Part of a small language model's weights.
Size: 9 layers, width 192, 3 heads of 64, MLP 768 GeGLU.
Architecture: LayerNorm before and after each block, rotary positions, no biases in attention or MLP, tied embeddings, capped logits.
Training: a variant of Muon for these matrices, 282M tokens, 12367 steps.
MLP neurons of a small language model. Each row is named by its layer, matrix (gate and up: input weights; down: output weights) and neuron, and shows model dimensions 64-127. Each number is 200 + 30 x the weight over its row's rms, rounded and kept within 0 to 999. A neuron's up and down rows have the sign that makes its largest values positive.
Before each neuron's rows, "fires after" lists the tokens most often just before its 100 highest values on Wikipedia text that the model never trained on.

fires after: " V", " p", " L", " ", " P", "L"
L3.gate360,190,253,163,198,144,185,175,168,209,203,174,224,161,181,214,199,244,189,172,184,207,129,222,240,206,190,155,219,184,239,134,192,207,192,197,191,156,197,239,241,219,169,218,220,170,205,189,253,208,210,241,175,203,184,236,228,175,191,189,148,262,190,231,213
L3.up360,236,193,217,179,107,178,207,187,209,231,236,218,178,258,224,243,210,259,178,198,222,195,166,210,188,184,198,180,212,237,213,213,156,196,231,191,267,224,175,222,203,206,195,185,224,221,168,227,174,181,209,178,190,200,206,172,209,163,151,234,176,196,152,242
L3.down360,258,176,245,200,233,206,212,198,210,158,197,228,203,176,160,208,271,133,191,233,192,184,242,252,221,277,161,251,202,153,204,211,204,185,216,210,197,219,207,160,217,199,207,227,174,201,218,190,223,222,207,209,168,214,173,206,207,209,176,197,182,177,183,169

fires after: "an", "al", " |", "in", "it"
L3.gate3,195,228,179,171,228,169,202,174,206,169,244,248,162,244,247,181,162,247,145,182,154,171,209,273,206,189,208,201,235,155,234,184,191,213,153,210,238,176,126,202,131,203,163,228,223,232,227,199,195,216,193,214,165,255,170,182,212,292,182,209,177,173,195,227
L3.up3,266,211,238,211,173,193,199,230,176,200,295,160,192,176,158,270,174,190,191,200,121,195,226,225,209,197,142,156,207,186,168,186,203,182,241,225,209,244,206,152,146,228,189,230,257,176,174,191,186,209,199,238,220,185,151,221,198,238,213,188,108,160,210,188
L3.down3,162,128,212,234,154,238,232,187,249,191,122,183,195,216,240,200,248,213,186,237,268,217,187,163,198,217,259,193,245,226,222,157,246,239,179,198,214,172,194,176,229,209,189,196,193,277,159,159,226,188,167,217,228,203,233,212,194,218,196,208,248,216,235,208

fires after: "0"
L3.gate481,182,187,222,190,206,200,234,204,231,226,224,192,188,169,200,157,162,194,192,160,166,212,216,131,169,121,126,219,195,201,221,208,233,231,197,197,191,201,179,214,196,239,158,244,226,206,224,238,187,193,211,179,194,195,201,210,232,144,251,217,207,183,198,204
L3.up481,190,180,161,188,252,166,225,168,243,204,166,223,230,160,266,178,216,207,205,209,225,261,117,177,209,171,203,252,123,170,223,249,187,134,158,217,202,189,157,189,214,167,189,159,183,213,217,197,188,183,246,216,185,215,278,153,167,213,223,265,188,230,189,173
L3.down481,170,191,199,152,219,191,213,185,169,146,202,205,172,218,131,216,228,203,194,225,120,208,224,223,258,199,223,206,206,239,221,198,210,198,252,204,216,167,167,183,166,219,171,195,177,232,210,174,211,188,250,199,250,192,184,207,223,205,185,184,192,146,183,232

fires after: " ", "ul", " T", " J", " P", "p"
L4.gate268,163,173,175,183,119,203,205,160,181,243,240,203,148,142,230,221,191,202,197,155,203,186,234,177,209,159,164,225,246,222,170,229,196,222,201,227,183,219,197,202,237,201,187,202,225,197,237,216,168,241,206,209,223,198,220,261,207,180,147,146,201,203,211,185
L4.up268,163,249,192,200,223,179,191,218,213,218,154,233,185,184,172,220,240,243,226,201,193,185,202,176,254,203,193,194,205,201,248,137,235,206,189,209,249,220,143,149,217,251,189,240,202,229,155,172,170,255,192,166,165,144,237,219,211,169,178,255,217,195,228,263
L4.down268,205,205,185,191,184,168,209,186,169,170,227,198,208,192,205,214,195,167,246,192,137,209,161,229,122,211,172,215,237,211,146,221,165,220,137,207,197,202,251,214,264,158,230,204,179,185,209,239,208,165,161,271,163,160,181,237,224,219,208,189,157,180,163,183

fires after: "2", "4", "5", "8", "3", "at"
L3.gate42,186,258,200,164,154,230,172,142,210,222,243,207,158,210,247,203,205,187,198,166,181,202,201,217,150,149,209,212,215,216,166,179,152,239,203,227,213,197,214,174,234,150,233,253,242,192,171,184,184,184,170,203,211,180,145,198,187,215,179,212,201,240,191,153
L3.up42,195,150,219,197,193,184,169,164,259,219,223,175,143,213,213,208,183,215,188,192,274,141,242,177,188,184,196,158,240,186,188,266,232,181,211,186,211,163,214,242,201,238,226,226,224,177,197,170,161,216,202,178,217,203,227,201,197,232,176,196,207,246,224,186
L3.down42,179,208,193,204,202,225,216,152,160,253,185,145,247,222,170,225,201,200,174,185,172,194,234,204,223,263,184,177,155,179,204,170,133,193,263,246,147,264,183,163,182,153,210,274,207,177,244,221,203,186,211,241,167,201,193,218,223,200,199,199,196,129,212,193

fires after: " J", "f", " K", "r", "ust", "l"
L4.gate174,158,158,193,224,220,194,184,159,199,175,162,214,231,224,224,193,116,170,216,127,176,188,189,205,212,185,205,189,251,175,180,218,214,213,230,195,177,200,173,253,218,260,191,189,213,189,182,205,199,225,180,223,241,179,160,227,226,224,192,171,248,262,264,247
L4.up174,175,159,218,200,240,132,232,223,190,207,206,172,185,161,208,167,200,177,201,156,244,152,207,234,194,232,275,201,189,231,202,213,199,244,212,211,159,219,196,160,226,233,136,211,175,167,210,159,203,251,180,168,200,261,248,131,225,249,195,224,195,185,201,150
L4.down174,240,204,189,207,180,221,161,181,228,190,152,218,159,216,252,176,204,240,211,128,207,197,139,195,224,167,156,174,177,185,186,169,201,201,248,226,225,191,159,190,208,259,222,151,220,215,206,186,239,215,182,215,196,222,135,221,236,154,213,198,201,237,187,215

fires after: "f", "8", "n", "g", "if"
L3.gate730,191,175,204,175,250,213,242,198,169,219,195,176,175,217,218,182,141,220,197,214,199,209,182,211,216,171,201,145,205,210,174,243,180,193,187,171,213,208,246,185,164,171,224,212,179,113,237,224,221,205,183,205,203,199,174,203,205,201,223,189,212,241,197,183
L3.up730,243,216,179,208,207,153,237,218,210,235,156,204,206,173,189,222,187,177,161,253,235,207,235,169,226,199,204,210,179,208,209,195,213,212,175,197,220,155,222,234,187,274,228,197,223,249,168,215,208,245,224,211,222,243,221,243,203,189,231,182,196,174,196,195
L3.down730,189,171,224,245,164,209,178,250,237,214,251,221,221,218,220,191,191,175,212,181,166,244,237,230,230,150,218,214,195,142,216,209,212,213,228,248,183,200,185,209,229,203,194,237,220,205,147,149,171,170,242,195,207,218,232,181,214,250,173,202,186,178,172,214

fires after: " K", "1", "2", "9", "0", " D"
L3.gate539,202,184,222,228,190,213,200,206,182,248,166,191,221,198,221,199,179,188,199,168,191,213,186,204,200,190,146,226,171,207,130,185,235,239,207,172,116,236,222,230,209,181,173,215,242,236,276,229,199,213,231,222,192,170,220,193,141,143,163,193,192,167,178,193
L3.up539,189,214,223,188,197,144,222,241,181,149,225,136,180,186,239,217,224,219,172,174,225,189,165,194,198,207,222,202,222,207,191,230,183,196,162,241,159,187,235,164,180,189,197,254,183,145,201,233,197,237,170,154,168,188,248,195,214,167,202,187,151,228,170,210
L3.down539,195,216,203,261,210,200,177,165,183,249,225,240,227,179,190,188,217,226,183,217,142,209,222,192,199,150,190,236,196,207,191,251,260,229,219,147,231,208,159,214,212,157,189,168,180,246,218,194,232,204,212,178,235,185,124,201,176,211,236,186,235,200,205,198

fires after: " d", "c", "2", "1", "b", " g"
L4.gate694,213,223,197,174,179,133,211,187,214,248,224,216,215,195,228,222,246,196,203,206,194,246,201,194,173,171,214,181,171,173,192,196,185,254,162,144,195,207,248,217,151,270,271,215,210,195,179,138,167,238,236,177,196,213,213,208,260,213,180,197,206,183,202,260
L4.up694,208,205,168,212,229,176,161,205,204,168,216,214,249,159,225,226,159,218,252,206,210,205,223,172,195,195,178,224,181,191,171,147,185,170,134,176,191,193,225,206,243,233,189,181,189,177,184,166,240,204,229,191,236,171,207,202,228,166,234,232,171,215,217,206
L4.down694,228,177,236,210,221,228,223,196,187,135,205,192,176,212,160,223,199,227,177,213,193,206,173,189,229,172,178,202,213,218,215,263,247,171,204,239,215,163,232,256,194,182,204,260,206,222,166,259,206,183,167,178,206,206,198,219,145,187,178,181,201,251,154,191

fires after: "s", " s", " ex", "us", "es", "y"
L3.gate120,192,210,200,218,138,244,170,140,221,231,183,155,200,235,246,171,271,160,228,184,190,203,156,193,195,139,212,190,203,231,221,203,239,195,215,210,244,182,220,189,198,175,179,157,186,240,190,187,249,215,197,201,193,158,204,201,194,184,166,295,216,164,215,128
L3.up120,224,204,196,258,184,225,211,205,220,194,235,168,199,213,199,213,207,194,220,187,185,224,182,192,221,230,165,238,165,207,243,179,217,181,214,171,242,204,173,148,198,191,166,208,239,221,207,147,188,200,214,220,214,263,132,178,226,141,178,215,207,180,189,253
L3.down120,171,234,179,254,219,177,165,269,248,204,238,213,230,232,163,241,180,154,152,243,195,178,216,193,184,144,184,207,163,207,174,221,247,240,184,227,253,219,220,195,183,229,156,170,156,228,220,206,184,224,223,191,142,207,227,206,155,211,161,157,169,175,245,195

fires after: " D", "is", " I", " P", " d"
L4.gate224,225,189,187,213,203,202,243,202,190,154,212,224,165,189,200,220,236,140,204,198,204,144,156,227,213,171,203,221,217,181,200,200,217,198,182,163,191,172,207,200,243,191,215,154,166,217,253,235,212,198,170,198,232,212,201,212,177,162,177,242,223,209,234,207
L4.up224,224,157,221,218,218,249,175,206,145,220,170,153,201,165,229,200,212,238,157,216,192,259,215,228,267,161,197,183,234,227,185,157,185,186,255,196,202,225,177,257,253,185,204,225,184,179,196,232,209,202,149,206,191,137,167,253,185,210,259,220,232,204,201,203
L4.down224,204,246,192,193,186,198,191,169,244,204,224,209,220,227,184,188,192,176,198,210,183,129,201,188,181,241,272,160,125,169,219,209,199,183,198,172,199,212,223,183,129,236,237,228,212,198,180,194,225,177,239,175,172,191,167,181,204,191,184,179,200,164,175,242

fires after: "ric", "p", "ep", "a", "b", "c"
L3.gate269,141,205,149,158,159,190,264,200,211,165,179,239,238,145,219,147,208,182,193,231,251,242,225,156,180,170,167,169,145,200,222,224,162,276,192,195,186,189,202,197,165,171,172,178,173,172,201,171,243,228,239,175,206,202,244,173,223,210,239,163,229,148,176,184
L3.up269,181,221,205,209,190,139,188,158,155,186,174,269,184,185,204,190,216,257,176,205,248,223,245,196,215,190,174,213,187,205,280,150,180,233,185,152,166,181,157,187,226,232,262,217,210,231,226,185,179,229,133,164,218,219,175,214,200,191,222,161,213,221,224,173
L3.down269,264,238,205,196,220,195,181,191,208,199,176,164,128,215,221,181,268,229,190,171,191,197,176,165,217,171,201,135,198,173,217,235,225,183,230,211,202,228,193,203,180,158,168,237,207,173,225,214,215,235,216,184,219,181,182,230,191,219,223,213,248,174,233,223

fires after: " p", " P", "0", " m", " M", "ar"
L4.gate158,227,249,202,135,171,182,275,221,221,185,218,181,236,225,245,183,201,163,145,219,194,203,189,148,164,167,171,200,195,242,167,180,201,245,196,201,174,201,151,137,222,250,178,235,186,233,244,216,187,165,228,214,161,174,217,198,215,164,222,122,170,238,222,216
L4.up158,121,213,206,230,181,223,240,169,180,221,204,152,218,231,167,186,187,209,221,183,177,202,191,211,249,183,193,208,152,204,180,223,198,195,252,216,245,155,198,203,183,220,204,208,217,192,217,237,171,276,230,167,164,203,246,192,233,122,277,219,231,215,204,253
L4.down158,201,159,193,176,206,224,195,263,171,158,180,172,243,179,204,219,188,168,197,209,190,221,166,202,220,244,192,208,223,209,184,142,180,208,211,206,153,167,172,196,193,176,216,143,183,180,202,153,234,244,172,231,174,244,139,243,185,225,214,190,209,230,200,194

fires after: "1", "3", "2", "n"
L4.gate642,176,234,227,196,203,190,200,147,225,207,161,156,188,201,210,202,200,157,201,188,182,198,186,241,194,201,171,166,158,234,178,236,162,196,230,203,159,162,231,252,180,182,218,187,184,183,215,212,180,256,176,209,258,232,153,184,241,233,177,220,231,207,243,158
L4.up642,153,201,260,215,176,166,206,229,203,194,280,152,208,219,177,257,202,230,199,218,170,194,208,205,160,184,217,175,206,261,227,201,231,216,137,169,229,177,167,229,184,221,224,176,180,180,171,198,214,259,210,228,249,209,150,192,249,197,214,248,212,172,155,156
L4.down642,223,163,164,244,233,212,183,163,223,233,158,287,222,187,151,190,178,232,212,178,219,185,224,168,253,212,182,180,217,177,207,238,209,194,255,213,146,246,191,207,169,180,202,210,226,258,207,155,194,197,197,202,173,155,255,198,179,202,205,130,202,188,243,218

fires after: "r", "h", "v", "l", "th", "f"
L3.gate487,255,185,221,266,191,199,227,167,191,224,160,187,190,131,216,220,208,168,218,216,214,198,248,213,221,183,141,148,216,222,205,218,179,182,187,204,240,203,176,234,220,220,170,156,224,187,187,218,222,181,182,156,258,217,180,223,251,216,163,148,160,213,221,173
L3.up487,251,232,220,166,236,202,250,173,176,205,201,244,209,218,179,200,198,180,180,138,192,171,186,214,212,187,237,207,175,218,151,189,222,248,147,248,177,155,185,252,209,192,191,163,175,202,186,169,213,173,238,232,205,166,219,178,190,207,194,186,171,155,184,183
L3.down487,140,140,212,280,214,206,190,220,184,209,182,213,190,227,199,172,241,238,162,207,175,241,158,205,197,235,157,214,229,197,194,156,156,196,174,192,226,192,162,183,156,192,160,199,214,207,198,188,198,245,218,159,179,213,185,214,225,177,235,256,187,208,221,257